MLP neurons of a small language model. Each row is named by its layer, matrix (up: input weights) and neuron, and shows model dimensions 0-191. Each number is 500 + 25 x the weight over its row's rms, rounded and kept within 0 to 999. Numbers have three digits each.
After each neuron's rows, "fires in" lists the words (lower case) most often at its 100 highest values on Wikipedia text that the model never trained on.

L3.up13:545467514500468487475522483492501508519473485531521489461538488483459430492471536509497494506501474499502525536520483475554509493492519486511480524477525494482483574508529527464492491511461523462518486492524539509486505507525505515538489553517444455450528463509479461493518469497506497474449500498508488483529528451489500506509490509464505510516505526511507470513521455506504494543514500499522509462459441495510485506510481488550510509506536482471529478466462499460494487497545454515494508555499564513523520496536478490497500515512502476543492497491501517524507515503491494509
fires in: "when", "if", "because", "court", "but"

L2.up467:461451486556481455450543489494488523472463492531483492536508493483496491488530483534543514539494495499461478530552499524481450471510504508514526483518482512505499495557522516505518489524527526490489518510506526469478505510501516478475509547543504506473499484489528502515476430496497473514497493495488548500483498480508507527498486514457502474486505497514492516530477501511500491489519486533472467449497490495564466530501495548489501464544455502433492485485542485491502513491493550506541483478500468449497555500510501464523529500501484498492502513536537474492501522477493483538
fires in: "life", "father", "married", "mother", "wife", "husband"

L2.up64:472470466501501486540488515484510518525480531538499491525503484478514499540470470472535481459496469557485514527487465481507501512474531532503471519475511519516517512548488499493438503487456470523522516475479475510500521521528487523514495434510521486488507525499533513530511514475482506474491501480538458536484494505520498509521507500487501511448470485504512501488463502527519464530505505496514492495506553546536470479474534500494484471441506502512468581475501518486494553490479520485502487492503494508538514476476531471505486481471519495491515444498461527558552530513478505467
fires in: "state", "country", "since", "act", "county", "sakassou"

L2.up635:522512499497534518500510507508480473509508533433482501470475483476516520493466498471440523481488481524507519518487461491555521514534552503500487493519495472480500483500469506490504500463560489515483514532501475498536488491519469496476514518534541517460503457529470524503464450521486474511488512525525517496466522491507484467509521491482486508487502537495518458536505543492530455460570509489482468494521495497487535532495538508487494511500470503470480498469511515475525555519508507451506534476439484480529483501575521485499524508512497497527525503506496468514449480493501472526
fires in: "while", "medalist", "silver", "with", "weight", "aged"

L5.up266:515496524470514486541500526532469503525498491505546479479479537546500542464536494546509518493495493480469482492499480480535526502489474479516504488475503492508519535497487502486505534490463515457474493478542486495508499524483506526496528483445500535507506509484536493523520479437477493455521477522496503492514548530508490443520476516541469528470495474526510491491490492472517524508477548498485505504568489527504501479464523446501494497460530470510516458486510462482501490454507514515474466463499549522473477505494481521506535497549463482512494522449494521487513487500573486524
fires in: "more", "in", "modern", "des", "hot"

L3.up319:462465498524503465508483534492560545510492490507459558523483463479474522538492527487518448502567506531482519514511452503489481499488508552537510519497526479488473471451527497501492494530517526522451513472502533493458503520478529485492522498467487485492499489481482486467467490502519518474516509503572512511541512471504489500456506470503488511518531499510499491473532480536546491484530479527529479493470510484481542532487476462482488475510483467550486484512478463526523540528512487518496504479534451536516508481512476455512493475499484465500516531509500492491522536505506470505
fires in: "1", "st", "15", "3", "0", "13"

L3.up364:508505510493502501509507509480472436478511470531526511503503490519492503498489515532519472547515515477516515546494489500481541515506527491564508497462457495491490512504445468438541513505501428539521505504503493507472480516495529500453465587511520522497487518496492491476506474442486517505486489497493501437542520510518527489492492467500492532477536542498535505516495477516500533507508452514511503531534507469513515488552470500469548515480566538496503473462466512510504474494509491513479500482502514515498504492510518526504538554478495473475483502505500468479488499470509468506
fires in: "game", "song", "band", "songwriting", "show", "boys"

L4.up125:450481494506473452513471523479464533548541476540513487508506516493498531459490502481457488489527507485478522507456482478505477530510502509493524502441514525484472499549502507528494535507476521491533509522493503534496493517512515462475535510484533501491488474491508530485478564504477549488498481461500489456541508463489498515508496513503525542475473497511511501488516493474491496503490470515510522508543540508497480499495529451524503457504456500523557476499478501497551506460497472465541517505484494484547498517528476499472535489484469514503481506478461546571523493455478473528
fires in: "state", "country", "general", "u", "national", "party"

L3.up537:540506517508462525523527536491533508482510506498516485473526505508522491477521518483477500495508480550520508509503517501548476480498525527474467462508498467524565502493511520513488470492450477481538497425481543524501545502488512451520521496472523479475525527533486443482547505479550501492528516483511516477493473435466488504505465499507471516468494496502499474478474512519511457498498513480504507494435508502539509486499515504504555510512496531521478536504538476507517483484511473483502504482526541531505439497483520445500541455489504505514487468488446492486510525490492496521
fires in: "after", "before", "until", "i", "since"

L3.up257:475542530458503527492509509478523425489504508525509514512486464548500470466503504522538467510504493489520475454494510483498485552474479494503529485514477499460494504494459506481532508496503500532516554508492516460480484460491511500500512482470495479504499504507509464509493490486537484494507493505495521493517460475506497486437501514473542499498494509531460525528477515520510520525516520496497480466532465507524512516536492481486511507469538513503445516491548508482534435490544565474488511538498502512534489524463479507492532513509455484501485492536526438487505478525583507503
fires in: "show", "series", "single", "movie", "entertainment", "film"

L4.up725:472434476507535467490520497514513507496463534475467538515481496500465505560549505528541508493492520488526475501498506525490509482499541481556519463520526462544490499519485462487476493483493510500499499494493477502521528454505473508506490497450484489495515462479506474484542504482494536521459469518514483480528502483522485522508509521482495515524484509488478535447498522484488507470486516500527485474581503525503503490511474509453472496500502483469491475542524529538519514490480477519512514493525496541522481477461529461456494549499536505493503519483436451446527522529500509505
fires in: "born", "early", "known", "second", "significance", "third"

L3.up229:425515494453453482513495519509551491514504445497470492479468522488504496522458518481511540522495519504472496501504485475504476543498494517486504488530498515541504547532493519513476497516498469528506493537500506506475442496515579501468503519526530510485494473510532484492499586499501520484488529500538500488523515523508494526500510479516437462532519493508504482494466456517499505484503506478537477463466514485486498510510489506532514492496493499479455503513505497508501496468500496489470501528523463564480501493516509489459526534515466441479553473511493508534499535529491477460
fires in: "song", "football", "country", "played", "songwriting", "songs"

L3.up213:553476525507475526527467495503512511501484488499482503503533443539496491543461496517476468503486500528545481434426480485510462541533497539504539474499535510464519488495532504490503491524440470457493497498505494501486509515504465492502460544560518512492468498521524505491474509462470460505491487478504514508525491470490501483519494532501454472522510501481522481533538532502480518516498453546522460504499473490502497528464538507513486516484483489506546494481509529479471537516519492526502462532470561526503485521512475512500520519485514487501537493491504508504468439501509508529
fires in: "year", "it", "this", "website", "ref"

L2.up528:486541519510485491477487571523481469502513513517442509486486491488519488519510531476484518511500524527520512464486503530537499522478540504537475486531548494536506528444510524484528490509465502494494518535489544485469471507509471497514516494484491495482510502475498499503491505503492495503476504489503490511547473493512491482542487467523517519490516501511463481425452447542484459515511474466521492516494475441549506464526508475505520482511491473507540495566492497482527518479513475515556502498488479465517506443534501475496505500507506459535509522523474544495462523508480520445
fires in: "during", "when", "after", "spent", "ft", "where"

L3.up42:507507482507534436466540493491511492474511534490482507509520471475524498499469449542529523497481479497530490523451539548550496491510472529505480494474479504527496521497479499504512465480481488499488540514527532486510480541493591477485524519505516482476447507460510512485506521493471486496536521478512482465534504535472542495502500472524499535484477521499491489516519484543534490466463466497542496511455520470533471504513483480546491529478501502529484470503519496496517494477485489477533498540527457508462503496467453514514478520529561462507502510456514488490478491514502480502
fires in: "that", "at", "course", "stadium", "line"

L3.up115:511479498493512495509511525529557496473523481496489486499533489522461513468528504531492515499519541468484497454474500511471535527534519515540517475531505499498505486505516507518471499497536472507491502531523474522502510533513473489462496481491478484456536511538565516462510513531525474481510522516494508508514527468474495491482515463522518542527480455468474552469465497441471521495490515515461484461501527484526492477511462509518495547490498507559507517548456496452509453513500493508500490480494506496523479517458474497524524438477534486453491488462504535460467518491523496518
fires in: "university", "best", "washington", "floor", "anderson"

L3.up23:490478493473488493523433481529504499471479506491516491521511448491522530567477517498520517491510462498477467535521514486504463535522479510476474473510520485502519521490488478504471489481457491515506557499501520473542543497539524503491510505498505460528521469530513511512538491467514412530512524469503511498521531500461505510494486503492510462480462484477512519493496528501487509488516495457508454441488516548508471527492491509497506508476529469516453495469529496500533524477544506505540545527505501537499483543479526446517494460483500455519519461516535472480515516504503490507
fires in: "by"

L3.up507:519481531504504508480502503530478513493478488527529480489448509498507510461499515519503476522517497505505567530478508507484499494514531502553531465484450472500492464516466498466536487490499531515527511557459530497521496490467493524471474540499492510472511464513474431523510484434487532536558532465477523471521516527540536516469507474458479511474500528498467538503510485477473509474506461505496520539484501477518498468482499507522509479482528459504491482495547452522491501496525505502465527545522483511486513489480504533498533503495516444500538485495470478462530505519531493504
fires in: "line", "team", "route", "company", "service"

L3.up265:488514470527524510506529503505490497514477493457542456462494477501459483491520490536511522480536533497532519454483522489506502515500515514485488507501470522546498479505487477482455441488501492506486484489514516509517504494498515464488481506510507497486479489489505492516525563471490486524482519441546503508547525457496495500549476476510433523500507472507433501530498511521552529547497516485503520505513468533527505512518518507516515485525469492499517482511535547523469475504489489516530485498428552515494460518480483498478529484525484495468504494485467543522504530497427463488
fires in: "however", "although", "while", "but", "most", "because"

L3.up603:494502529455515438506467439492459509509498441491502484507497471497534458493471475485504524526518485521451508486478471475513505516546560522494453507545486498479482506452499503526459506554514527466513512514526523495538506533505531522539486529496546501502518479495520489498513522506447490497479518522493497507499527504491483498465487526504475482470501523541488452478474470515472535527538514496473523502504550504482504526531505513502526472457510536490489556530504508518519470522505477512501492550490492479484482491499468484526519526497546455522523476494496478465525481511495467472
fires in: "served", "played", "votes", "held", "for", "starring"

L2.up109:517532490493463480477487513512476486488496456505501474514517545477529499470485507526504496500529528508482503569499520529514506534508506530503522466476492460451491488450514484499489475507482507505476457495510570465485503467489484540523517519536496552516505473506505494492460479548492501513528497464517468458466506476487526526507506459503522482469519499480504497463485454484493494552544497508577511485495506482482520470535494549509528517526505510485493504482474508464524485490528535550457479482498483538538529488525472530527521533487509478463493503483493515506465522465513461479
fires in: "season", "year", "game", "minute"